python train.py --n_layer=16 --d_model=640 --n_head=10 --n_kv_head=1 --head_dim=64 --d_mlp=1280 --vocab_size=35100 --activation="swiglu" --norm="rmsnorm" --norm_place="pre" --norm_eps=1e-06 --positions="rope" --rope_base=10000.0 --rope_fraction=1.0 --qk_norm=true --attn_scale=0.125 --bias="none" --tie_embeddings=false --parallel_block=false --init="uniform" --init_std_qkv=0.0217 --init_std_o=0.00383 --init_std_up=0.0217 --init_std_down=0.00271 --optimizer="muon_variant" --lr=0.013 --lr_mult_o=4.0 --beta1=0.95 --lr_head=0.00897 --warmup_steps=44 --schedule="wsd" --decay_fraction=0.588 --decay_shape="linear" --final_lr_fraction=0.0 --batch_tokens=131072 --seq_len=1024 --doc_mask=true --z_loss=1e-05 --train_tokens=610100000 --steps=4655 --dataset="wikipedia_en"
MLP neurons of a small language model. Each row is named by its layer, matrix (gate and up: input weights) and neuron, and shows model dimensions 480-607. Each number is 500 + 25 x the weight over its row's rms, rounded and kept within 0 to 999. Numbers have three digits each. A neuron's up and down rows have the sign that makes its largest values positive.
After each neuron's rows, "fires after" lists the tokens most often just before its 100 highest values on Wikipedia text that the model never trained on; "fires on" lists the tokens most often at its 100 highest values on Wikipedia text that the model never trained on.

L9.gate805:500469526508507482481517519497481463466521469495498472474481492455490514476523496546538507501484525485557537465534489509524519465495521472497504528521491473491460490468493521528517451477486480483474488474492471517460532467516508492502481470509518528528495491519509543501470493469510510474478491484504515454519531483523498510512481499502534494536484527454455486531519480532520506470529
L9.up805:487487506485515495485483485520465514491499491475478514503480472474501483505463495475465470510502517457500510509513498476488476490526519502479566506495493435478522502482483545492464471472522498526552517509492521501504504527523477446488550492477475558508499452447508463486497519471471502524510505487489511508525499470539514446480488520520527517528505571505451571527457492505516512530436
fires after: "\n", "9", "-", "was "
fires on: "| ", "–", "produced ", "201"

L3.gate665:476557496505495517472529517523531510490519508445517462474511495502498502477541487504511534517539480521474531535509518460457490493471484505483529522507482471502471503479495479493497499497460498448483516480510499469482482478532507497539500527463515486504467502528492536520509508549527539503506510541541469525538509529550505466525483516512517498522507475538529475509472513511488514537522
L3.up665:462485534500478496469517521516485491459489512495515526477517505513514484542486539514503502541503481507512446535521469456457495488458515489516501517496478456465493517521519488515515501523542494482507530496481466481499478480559463471491494508434541499500446530548510519493484493485504459509482510513471507514514547495519508476497496495527493538494472476504496483506463490503489429584495
fires after: "\n", "\n\n"
fires on: "- ", "| ", ": ", "; "

L9.gate950:467491486431503475498541510500499468526505479529479514474532543532504517476463486496496521448530490485473557482530529499572470479431479487488498503495504463488494493520536508546475499511541475492530459501471529489505478521488483524515486527489516498532519476504515496491543502490505498480512472487516517502527474507455485512471499505526434497513481497506521508506502502538534496433546
L9.up950:454507512485526469512526517490547495464528488535481512516504470530526534499472508498504466492491510515474476511529514495496520500439463511494529459492460499443492524487493482507508533487537521479462485473519506503487492535529535482551481543509532516519464497446511517527502507514532524550462484505512476496545459503547511488509498536504480523510506476467507534494482516542453533501522
fires after: "==", "\n", ")"
fires on: "\n\n", "- ", "| ", "– "

L3.gate1244:495492504538497499557501483500485518525453492533501485484464490486539509491504574496509471499497529519549492523511484531523524490478525431500500510479476443535491514499456476473478489498463442478464514514500494525491548475524521500512530471487482496492510532521526455532514524464509527502481507491463481505493454478503522509513511526556544449476484507497493535484509524503525453539474
L3.up1244:472543474489490508498505446541504495509501502510487509492491503552468514535513458452510535512477481460458541545472523478481546456509457511482473485527553487436498505549497534511536485451546453521499530523502497476491545485504492504500500494489492516467524509543490460474509473506522537529475529457500487487480481478470480487481499552486499528458459460479521507479526501508498499506461
fires after: "0 ", "\n", "was "
fires on: "| ", "$", "Census "

L3.gate471:513468479495514498489506519476517479521478464457488501474503498517524519459517533451496528508509485491509433482509466483520495501535476509470518489485506462512544559540486592481513497494522524515504546492518524503525513478556498490475466477474513516504477496502482521489499523463478461491509469519514496489496499493526527466476496504481509493511517465488513475445499493513475491578454
L3.up471:467504508543505505510503499496466519494454529517477498486499467487525478465500503482502458509506493514541501472483509476520489512492461470521505483525473498479501536510481503469541492453480530487544521520491503485520492475524508484528457522480556441489455493522486529531513489481531479484471507491489545517484499495522477519489538519492496489504463503473450482494524505535479511515480
fires after: "\n", "|", "- "
fires on: "- ", "\n\n", "• ", "-"

L3.gate190:508507453482484479496467456471510502539493515481500480444459502452520500458512506499556522523491480499462469515499533503525482546462527513506485518500506470502541481511510511506505475499504476511519490510510505504541491503524489476499532514475451527491500528479487467495488462506477479517477473510474518475482492480479492514481469501430510505527461523490475495455484532462460468495479
L3.up190:467504486472456489503480468465479475548518493447482503491482547508523462492513488508455437528496508568506462532509513456527468537512458527531516529525486498512479486487510474511478509462551471498526487504523522526492519485524523522490502525511521514518489509498502464513511525457470442509500461548524501495563484491496501543446550485451522498481492517532513473463488505533486476499524
fires after: ".", "|", "\n\n", ")"
fires on: "\n\n", "=="

L6.gate299:489535504520537484493490480512485517496509552518500519517464481501540518530499495489483487493525515491525461475487502512486505514544524522512502497479478498494520520492525479516474464495522502515535534496488520499425510478475483480501521502467483498471520470506527505535525489528534484481486517550502484495456503480468528493534496530500489521499507536464515530459515442511444538507494
L6.up299:476524457486537472506493469481472511496510525519531482489465501490549458484521491495494479481531524491538465527486525496476523538528477543540489494504512490506530496528505469477496503501496550527533503436464500481466469454455533482536471489515446483488503516532470482491492473524468502528510519528479489518448491469474525515485511513510507495529496515482455524515478489517527503526484
fires after: " ", "0 ", "1 ", "ima ", "| ", "3 "
fires on: "| ", " "

L13.gate725:479488513511485517491476499490493519478534495458572475504502534519475541487478501502453543517514471526551502509480470554511478500510531461475463527483498518515550534475454521503509454490501449503535531525558469541467536507521502482489534466513458511472453521491488517491509484488507525466477494453527497504472517467496470549482490463528497495519515520512472495519495518435500515536539
L13.up725:516504508527494483489502480514472497459481457539546489553485470485508515452489501496520508510508551509566511510513490531486504497510495478481503493529495546500598510482475535487510525502506479508500550559509473496506526554481473516512464534484523548501502500491490483483511482493518497503451510458522477496474511519504503508549450516504478503481510482467505512504506519509494526518484
fires after: "===", "==", ":", "."
fires on: "\n\n", "\n"

L6.gate772:496505515469523497538505581518499506464486460481503563478477514494506481503502523468527446527523471485495481515476514486520567505491500454506470497467506480472503467540492517513513507477491498453442498475521499499535508485510484558450477539529477542526453518485520540533545479522530480518469482458543493442515485502502495472494490514516529547470468521479494496521491535493467502471472
L6.up772:481503502477504518521471537519505482518511463514503514452471477501508488507543543477520467514519474531491506515533482540484527548501554500483507543449484533456478519539480500480515541527497490496540501521466497531459502510508501479531489546484527520489509452560448495508496547516498522510467515489511493513539515490485505567516527454507460536497482523475497503495530508527517447529486
fires after: "==", "Website", "\n", "===", "www"
fires on: "\n\n", ": ", "."

L13.gate1268:438463516490483554460524467531521525519474523510481541484513494513477517513514515503594501483493518478505516492514503504524531512481476509511486505506497511517510496465504521439493516511485509475523484477503498535498484479493510536490480540522500504498485493513531498502473465456502536488514503450521492487525531523491502560496468548488507513546507525489492516487481513520497490495530
L13.up1268:569513489462501514464512486561544452525482496538484543483476499511481507503554511478493490513490532497489491467505538521477461547519487503519495528475520492458518508518506482510496502470493488506539530530511475507504489507493526496512516495491514461545460481531497504515480484501515491497471518525469477506534530471493503454510478529506505494464476509496524471517471474493494464542503
fires after: "4", "3", "2", "1", "8", "5"
fires on: ":", "-", "."

L3.gate217:507511499507527457499487554557504490498505474496479528482470507491500507514517506529511481485501481487499521472526511492526520503485520480530492483477455483467407521477507520495479511494489499487505472495517537497506538475492458560460470505502511494444511491488502526483503477519533479511491536533457469514514478501526559540500518468515456486495458499479471484524480516500548521476560
L3.up217:517484490504548507532542576513532493486489511505492552466510508525527482495541503489520475524508460488512522474546526497503504501470513440550506496510457474476449504497490488505509499489538519512502492508502497490489509475517507565503492517488527504489480506498493497517518482487536523494500511517469464519519508509554502547537505498512474523533498449474472466540477542549537539496531
fires after: "==", ".", "==="
fires on: "\n\n"

L10.gate1163:515537503466498541488521485521484459493487492516546499505500497486536505477498469502489538504499504472543518441515534516480510510495509518514494549494480517489545526538504519525433524454504429465512515520522544472469508507513492479539545489524498514515466542493483503474498529510500490474493450498514526456522514508502467525555518511468476471490517503475523478503489485490516489531541
L10.up1163:471489482498513531473502468453499454525536540515484510503488492469488501498523463472543484539521520499559512509500451499559531489490496480482507456523507537476502509507484517521527525513488476496517545541491486547560469476465535498531507531521512495486480539479492517507505468503474505477501441480527504464497497488496488535493525540478504493494495521493480472509512501506474506495502
fires after: "|", "==", ":", ".", "Website", "==="
fires on: "\n\n", "\n", ": ", ":"

L9.gate875:536537480486513540506509513492527456507500477490480514506528502517497497486504527459505482506577570491521460506531507500435492525493540510517515541500509494512517451504525509482497508511528481522468509483484530501479465532529484506517553501482475475495467489494493484498521468489533445538475474526513470476488468464457547505500479525522533483500539481483528488516488508501523517480524
L9.up875:470493488486504498473516488506500484485526537492524504495530523498524485523511536526516496481464465493486502516524489520473473522525493510481502504494484419494483506503502505469502480506517533500484489513514479502479509473498489500463518512498486466496510450479522482494484541486493537511510498534503507519461525481480483513464492487520511453531474474500496529486507526521494521550466
fires after: "0 ", "States ", "a ", "ima ", "AL "
fires on: "| "

L3.gate1004:489494496487499452496482513502543488525501509491474492474481458511514492517540551510528519484525479476526516528498539484528488517464489521484520481514474464502489521484511482503470469487518462482540506500541498558529484480498528470585501533505530506522490532483468520505498480490563488494470503526495482482544518530468565515502533513536497506494475493509471528489526517496513481520547
L3.up1004:482500474502499500512498492468496456511527486513491480460495556480488512495525517491532529461487509511493483530510516485502430492491478497528482526465487533468493535492534493549442500488522494464495516549507450484479533451542465473529521500519512481517477470503531480517523529462522516499488520473514503489561515479471495483467516486499555477488449484516511479516479501462525479485517
fires after: ".", "). ", "Note"
fires on: "\n\n", "\"", ": "

L3.gate339:509510461471521499485532492487511503471520498463474492470452520529482488465512500523474520465560494481538488521500477481510507487518470513529548513540475494523508498482521477480455484540510473499519554544487526498492479449515509507514502454499505513491472547465522520484522497482511501526512574479509499457514513513520456510462529456498526532481497495535480534486534453495488551564525
L3.up339:466482453506498493504495491472520514476508535500479530505457520509499500452511538495499510511558520529528494478517526492517510530487463497525526547470485489553532471481505535469481462479518469462475532556521494480425517528495510483501489457525491492480521521497492512468486499468482508497552475499493495495511505507497515501514506495488489502475499486481503522515555518539422516527511
fires after: "| "
fires on: "1 ", "1", "0 ", "01"

L3.gate831:545512468519511502490484542514514511522522464483489519466436545457518499505471522515546523512497466477468522524532485457504501524523530466487469481490481534475496519505494552461503529490494488503477512488503505465512507529488514561550496504529496487535507503555461510534490515496505458558506529473466486479508489498536503524532572520513520500495486472495487481492506498513466495470495
L3.up831:495490533481446515490484440535506491542501518480520522474498518540465502464489484533501523516518476497513517512499552482484507474471477490487523552524502456515517533493482517532506486499463507484509475556529471472494476490480532465482504497538522493461528459496515469482506481504490493492502460476495475507550490509503453456507517496465511510485470486526496490517476511527501496536477
fires after: "==", ".", "|", ".\"", "\"."
fires on: "\n\n", "\n"

L3.gate759:519486519512460534506491485561496498485541473502494508524503503486518492509504498555490501488521504504482506468485503534482487511529496477505468493496515463517521508539456439532488509511526473524523476492526529507499506480483517522498542494521460470498503470534497474506535524527483479509496476513496488497504481495529470558535535507449554540487518545497460457501510494527482531527525
L3.up759:488527518515526507456490529515497455497526509476485437502493520521514507491483481505510527528505475494524473538548545553534475488527506466498532525431494498535516508492479527478492518518494525461480512536476477503474467544466554502511526533452501459494462476490471513562500526508475481564528482512494489483517549474508450501500460494484477528499511475483523507501500462464513489494454
fires after: ".", "|", ")", "\n\n", "-"
fires on: "\n\n", "==="

L3.gate174:519518492486474506476490513505466499482495535483519515477459579480493486540523508516491455494481511513536532543507500459511499488522491457510515538474541513445475479491515485507507488483513537496491484492497521538507509514524506504513492489495514544508523498476519527529489492498544468480498473456542474514510494463478482519477533512539512491448527484526508517532514516550541471497509
L3.up174:496495492507468470544497522503472522508519502466499530481470539485467486490507488493542495480457567517529452490501509496493497517513447495506509503512510500500490501532537488532466505493467518492497473506546458466497506544486519498509473519495514527547491496505529470484498492489503496526540420490464479500542505512519543488472534525496507490527504474501510496485495547454540499475515
fires after: "|---|---|---|---|---|", "|", "|---|---|---|---|", "|---|---|"
fires on: "\n"

L6.gate12:504492514519503506525469492479553508518517495493486529514555508486499525516489518538501506484494513507501465506525481467459506497505500475500468531481506464504507479485455513459466525490462505491462486493479492484488490492515518466503504564508518478500511492486496506521472483472537529496487547504489498477522461484477511484505494503490495453502472509482509561510479491462524517540531
L6.up12:447481516500474463511524459508526515488539478515461519508523508463476517536516489523522522485537509488471439506515507485529522520550541498492511540502495540510509508499478456488503492485465461455491474514479514536473500440488521508479488534504493486476524483511534496493502454527467506500459551502451479527495484544522517497505494485492503489510501467479498526527458511530468497539521
fires after: "who ", "that ", "which ", "she ", "what ", "he "
fires on: "was ", "is ", "were ", "are ", "he ", "she "

L3.gate818:510477495528486494477493536538492463471510502473550546494512497502525547487514511488508512523495485483470508498519494513497501467496537527526545541493529443484551526541517545500500525483571580524480523526473446476491525499513468531473527499497462517464519476471453510534501498537496520519505499530513505525447524459488522514521481500475463499461448531500487482479460485493512515484508
L3.up818:484474511499492504493516514490528471517479502512494523474509462512524548517522513519537487492533521478521545484507488505503582485502491464502520546504488510473538504520519538445455512446547550480511534528469524463460512492522499506461498563478464501470517477482495493503508489543526493501469513513542467506492523462513528552542509494511484498482447533510519504479441481459509493504459
fires after: ".", "==", "\n\n"
fires on: "\n\n"

L9.gate152:503471505460510477525489522497543502478488527474483510513505475545553509484479502520481468525508515478534477486519496457487484527496502518533559485485497470508513531512498463529435510491498462448524495516511543517471485522494470499516525495529503539498521453532511455489498506499521480499503475538526506498511511506509483495485534499482483495481517470517511518492546484513514546493491
L9.up152:477525575479510491523475479505502485497515557470525474464495467493525508507499474548501470480524526449494472458516493528476472505547491529492565480496491473532524524484497457492461503466493495529545544485488481463475525547516467458497537510531496510527514489502487482508526519510519506444510510531520485448506501540514480524481484506518477464473507495497559545516515524492534544495504
fires after: "8", "\n", "| ", "7", "9"
fires on: "–", "| ", "201", "198", "199", "200"

L3.gate1070:491464502506464499511467497478508490483506509528456496504517504523508541545544473494504533506517465562445496531499506439477522470509470475503471464473466446482481483520503511504488513503540477484481432505506530503438481497492485486512536485522469521493459494542513491518505540531529493505505500520466493526469534486494484511461488491494520490517500522480508506496490527507488504497491
L3.up1070:502511476509515482497495560505492522479530522488483512538444501471506505494541524504472476536545526535465508515488500451499491507478512483535492492493491478483452542502492503489480499500504464514512445494538529499455487468519505523487478454540487526521494468513534506506466504495510535468522467529441522481569502512545516525499501464516457514525569535483477480524479535537486522475524
fires after: ".", "\n\n"
fires on: "\n\n", "==", "===", "=== "

L9.gate26:480476502487524521503492482468542474534465482526473505496509475450555537523473515483546562464501477470471488525522534514507526511493502499488494557499457523508507503470503513470446462492501504531447530458504476552479509538525509481455521502506517477463493481514527508504516474493481530528508504478494533534488531536519562477510468541473503492473486484471510503493505495508448494543471
L9.up26:499508509520513561547469508497501522504476521506492532520486496521469522441515495440486513536503535532525505499524547525513520518485532462475554489490519482486489502512482489491498483505492517516522516516462491508480509504492480508546507482552523519466502510492515487532433463515527480492517484502508517488565515507502487513473486521502488501562500509460492537467507485529492514496501
fires after: "1", "0", "3", "10", "9", "2"
fires on: "–", "-", "Bu"

L12.gate980:486510521508495494481484510521469539520484501491502487551521451481519472494531513540492536471519500513505493523514484513497481516483528519515495455488510521522503483477473496529511529537481505542527446519501479473557442503565489530511498545554518475477454498509510524479505481501510444536523510510531543517465518455465520515482510484536496498497476533491504539485485410502513511430494
L12.up980:518531546514513513510513505506476497492489510495492505508531523505499524568451498513473502507500505494460499519452497482495528477550493490478456464504536536538474522474518463512533498514466523514478484514479518483477537468464466473512487498502473556521513479491450494482474509468525510476507454549568457492454526472491481508476501497481448474492514517493516509524451520452453529454464
fires after: "| ", "- ", ", ", "(", "December ", "–"
fires on: "198", "199", "201", "200", "196"

L13.gate16:480454544445558533507502525509498490502499500488540500503538511515534534515515456462488504448505470491471488453488538479536473530442497466494478505530526464487488507523556515498492468498516513457505490484462481454511477507492481496461513498507501470514495476491489497531497500498507514477525505458488500514492506509520499487534471499473468527504499462492486498505507517465545530505472
L13.up16:501482495472543508498494471502514496483502525498484502484502490508497515552519488496478502460525515537480502511492511499467521489523529492484487522486476503544457509474559476497480494466488508494502482476499504461490465467496514489503502502532498483526458512506482492552528486492499511464491515444516508504536500512553499518491496527455531480542499479498501494455450508447482521483473
fires after: "\n", "- ", "P", "Fus"
fires on: "- ", "Jiang ", ": ", "; ", "arium "

L9.gate270:472482514496508453495496492502499505507474459527481518479506522503469492501465493546483498480531512475501488553510478542468478529528486499517496492538508509507512469512491514550474530517524442492528557445508517487493520520517523509452487475487488510474484469499468515499517455489488498488533481476476477474490518545489489478487468536489520536536491433498511552490484559501501520483472
L9.up270:527496530504459533505506468516482483509498496510527478491483490485480484499498512520501481460494527468530507483495498505493518524503469509468484434546516508532503546460503423472504478505487497491482516518514477497485495461505533499540490532527525481485456479507483502483505474487521496522527505481479461505503512527478480513513498508473514542518516545487495500547504512507511468507514
fires after: "–"
fires on: "0 ", "2 ", "1 ", "3 "

L6.gate99:518503489508538529502505469525496493459512538455484520522460508469502497477483516530519472520519502530498490524480537489490482454459489536496489476474510485475499489504495491491518507502508467481531519513495507477496519497470564508507516527509522518470528482496510460506450542498496507511509441536494513519487485523490513506528509493540522503507486463541458510504509500516460485513486
L6.up99:522463484494504543553486509516468489488451526460477489514507539488537499443508514491507534495490518517526496511516530528487478450469485519483502541498537544487500500491477482433512481476477477522530472483469482480535509497503545471492520518544488471478457528505485494509497507494489468512492498489514543481509518495450510498490523465483481484524489469506529497513475499476482469521502
fires after: "| ", "B", "a", "e", "U", "D "
fires on: "0 ", ".", "| ", "; ", "/"

L10.gate308:523545489487525484487531514522507497483494546479509503497487507517452511483500499434459516473489510478504560531495496506512493497505496514497542506506482456518496559488536553517518481516534492450475503564483528485485525496468507528510541500545533474472502490444479529498529501542480473466473454519535481551497452485532482480490502558503505511553524475524526533506499520476525493515475
L10.up308:526445540517483487440527548509490489466526503447460545445518573531524532484512550527500464506505515434500526491498515506520477493498507488508538554552505494453523506496512542533490511500515507497483498533502539526484496452532495519497498518532541524444534537497501497508511491506510503485477541501491538478480511531490501521485520467498525479514495528490522506487484476490483495495494
fires after: ". ", "\n"
fires on: "| ", ", "

L10.gate305:535500481480523485511533505511524467540503441495517493493513502512483531485522523490514522440516475520492499497518523456544489476479465523507456502489504485469492436467482522469495497463508512494497500503457466472556527500449501503503488473498526520533541457509437465492515466454489467516473444491489516468487437500540553501464523468490537491485514516541518466520547512523485506515456
L10.up305:452495507507473552487522497493472499498494495514490546480486538517479495478515512483505510486519507468481475527490491507487452473510484484528505482472557544500532453444497497476525477527517484487532534487487494500520500515499555534526493491498506526493529505521474501499535479454520547485536472491513488498487478503513500556489534491496522490496521489484486514518491495508505493505512
fires after: ".", "==", "===", "|", "\n"
fires on: "\n\n"

L3.gate1214:510475451476503534535445491480510501487503514478485545490474521504536480457537509498498477526506495487519454526486485527507493500449498498550486484524516532498506503536525487498513530523537526487473504488494497515508511513464472501473500500508478502519468503545511435470496493493485507498536521502515540487548451525484507524508549487526541459495467477515515526490509494500511467488524
L3.up1214:505477498490509523535460497490500512513503502496487514456473497498536471478481530483511525530498474506547467535502438482526522565480476511522500507503527523499492470527506519415473467518521525471530515510480496524504524531494473494461481507502488463467408493539496422483489488461533503502539542522510522507498461509449497554497550484484534483485494479507519511520546504499454513450511
fires after: "| ", "; "
fires on: "0", "0 "

L13.gate370:460493524526515465511478505507480498512459530502568492532511485477530434504438479534507473499550517474512454490502484504513515499506487561502498486511478513501518513518493435514493533475479478527567531529508477515545521568506467482510488537548488486470537531510483524520514490511534535500509478496494520516474485500506513510471509552520524507499503494467518503480508496493530558467490
L13.up370:506521487510516471501513500529506499507494473530478506527518516474538523480494513503514535478471476490471490534442450476503480502514479443499463454506478502510500511447498522488530441477538528483514486505491468515501498479503515512482506500476477511512500494500504492463501502490521474479470516515552445474488502517487509504493493498479461496511515497448467512541537479503485489527495
fires after: "| ", "\n", "- ", ", "
fires on: "201", "199", "198", "| ", "200", "197"

L3.gate792:488508447513512527500490473519514538502509517520475511518535520505508477525517507495510469525494529529506471504468517487519540477506462524495522505509502495467517534488497526507524499462516495459546600457483430515520537512505485519490528449511488462535495461518481474487518543472497481518537539533548544528524496511519525492514526475494481503487523475500531469516466524505511510472491
L3.up792:499519539499533479515513493489506505531528481525501479498493524528500498500539509557528508484518474482490496481489479516484488519526487492523482501476488517530483469475487487475507469488569509495530449525438504510456486479482501500516537565483498520440463511484510465540548501473500534498485497519493478472494520492456514486481486509574506487475460489467487469534525519473505531479476
fires after: ".", "C", "S", "D", "N"
fires on: "\n\n", ".", "&"

L3.gate631:529508500538527507485486478539509511465486515532512503518469521468512478461461522509505519490498479567541495466476526516507482526470497485472522482510488485507486496478499518491497477520497484482490501473541493515472513514521514529508492496507463515517520526528548473506532480429502484497497563513489456480476487534491483480499500467475443517503559470526533500471487540505503488481508
L3.up631:529492523484531538481540519488497491515498467507483472504493504575483538494492468541528492518487522452528488534472464481515496483488515498489520456496478461526489488482490484499515493525543504489485516485509500499496466513544507472494519555535528539539472511471479514535479517497485495515495499483527495485497512474498489517509452557458549503511491522482504522484505534530481530494500
fires after: "| "
fires on: "2 ", "1 "

L3.gate1201:494534502530527524506537508513470524505530522494500499524519476472482511477498517508495500491470487488482511494442478521549496560507500523491551540496523528515483477531507507499519488514487457525504505512509525513502536521496504510513508486514518500535489493496558523508518512481499508504505520505475480506551483479491456547483466501482458462515494518482504472538530496492498506499502
L3.up1201:517487470516536561493523504502508533530511506466473533521483493515484521516491502507485535505529507434496535533495523532480475513527516547534488504492471486445478480529527504508492517514518486542508524504548500481503481463493517455532484431523485523511507549508498444525537518506463518499443529428514452502496505513475504513484513465499493503520451533481507515504503482503485483486486
fires after: "\n", "- ", "\n\n", ")", "="
fires on: "- ", "\n\n", "= ", "Website", "| "

L3.gate769:482509542499461469495524482530498482518474500503479495468481462547489474528538440495498473512459484521481490535510468490490446563508478496472502473499445478479526506524517513468490521530498510512531534480506488498479505527499508467447501493508491506490490538556571517535482494506508518482531495515519475507500515498568509520509502534497470516497499486492502476469530530517500525522486
L3.up769:557518559529508455534527505490491521479495521511542495508505487462473495498494532506489507461512498544508487480502516511491427503527509521474466474523504540530527506527542498513519531463546514503499507497491509509525517472495481493498507493536500527475477497465517505513480517560507530506490533507528487514503502542547484514462499497480490506544487528495507498472490520494504494488516
fires after: "\n"
fires on: "- ", ": ", "| ", "would ", "as "

L10.gate205:482504504529495495532488459462469503523547474528490500518510509462522468534496520532536494490492503506522492512542493457486494507486496490501500547524493477483528548501475484493493539512499475530494505493531525493527470471508485530481529525540526486459530476503500484472515513515545536515497470476439518481495503527496496495483490557500500506469469514561456494552482480447506516478551
L10.up205:494488493528492515482487461479513485539532527533501486544491487482475453527474506448464497514512501471499539514497517503526475500502549507494540500551540463509483487509466459515521483492537479525490482488516468496506527489518489545504534499473470513473506515485529506512504520536534495542492510460506503525499499499510524487520553550492489484465555525505494520488507480526494481471496
fires after: "100", ".", "$", "000", ","
fires on: ".", ",", "100", "000", "50"

L3.gate496:523521490494482539473489524519485476469474483479463529503497493534477513443553515507473517483516510506520520547491505500506530477488470476514513527494524475515486521525530524557505495518486502507519577473529492507493478471524499510514468506443543513517520539488502525461515538498513538480519539503546502509514483525504447499514491538497520454512488452547479506507457481501487562529479
L3.up496:469470509533510472469500524529465512509492498494458513458504473496530530502538556512523545519521471527459494467537498521475554513485539503466535502491491482512483500532477457500543511482476493504499554491506499489482494476491496503488478521495510532468514495556521464482523535530515515502507497515561489524486485501484489487566499480517458512503527453459471480519526489512515531518471
fires after: ".", "_", ",", "AK", "-"
fires on: "0 ", "0", "1 "

L3.gate727:522506531465469510492516492462506493525495509417513531517490495470549537487418497460507448505500510528526474473474485487515504475485489485497465489486490476495486493508541511460492501503478535539543505497495510498477468487488463511525531519492473497489493512492507474484513506502476452521493446532528479514484542499528508504518537486520523504482451496528536489490450483538487513518500
L3.up727:515486485489476516512507486470473511496512477489502498495467495486494501491502510458535476506545516489490497484501562470520456501521480501524517506513483508499507497511538472484498502492489522481559483465529492489526514472503529485513548479545481489438478486473527457508495480482470496517464507491550485508478499492527480486515552506474520509507503459463495485491475506515487492544530
fires after: "|", "| ", ")", "."
fires on: "\n\n", "Loss "

L6.gate1090:465469460501488494515502461514494511496517495505491481478488501498517505523491484508523488508480494501491487486515502502424514496517467474483433512514510481517514518481486481502513473489532504486467508530499525492474508501468552502487493538490477511539481484542526514506490439496491485522511492530457516453467465513533480490491464479537498490511489454467494491488461472556487489498532
L6.up1090:531533513524527499539513494511477488476525499510506499506504502490489517537498479507458524494502498492448481502470451551500487468547492510467525513495532465512488477521497589524519485526539502453522525489478491512497485458514554483535505484467501515466521525520496501514527476528496525549459503506530516504539479472484520513521518518516515492532489513513488465524488481492507471508530
fires after: "0 ", "| ", "0", "1 ", "2 ", "1"
fires on: "| ", "0 ", "; "

L12.gate1004:534521505516478488474535487543580483488471508469491499497468471516459483492514499534515541526514523476538490506499450486544485483501522545513538487490435466494509512509452465531499488503506485441528502449474467496537506460484508517462506505483449556523477513452520481493511519496513506490507509531512497470517491483542537517475523493492519514523521526559500527516516531522497490488478
L12.up1004:470448510499484524436523514514507489498513493472487495489478478465487547474500452529518441553519463484524513461530470482549488496485487487503505477494497540491479468487463499487521502519501527480521506512488473489503463484489517464482493487502499538503469517464496479524495496484503525450505508480515520450481515508553531539486535547483520480501494502487493515513448491525507515509478
fires after: "\n", "9", "| ", "\n\n", "s ", "9 "
fires on: "| ", "–", "and ", "Pop "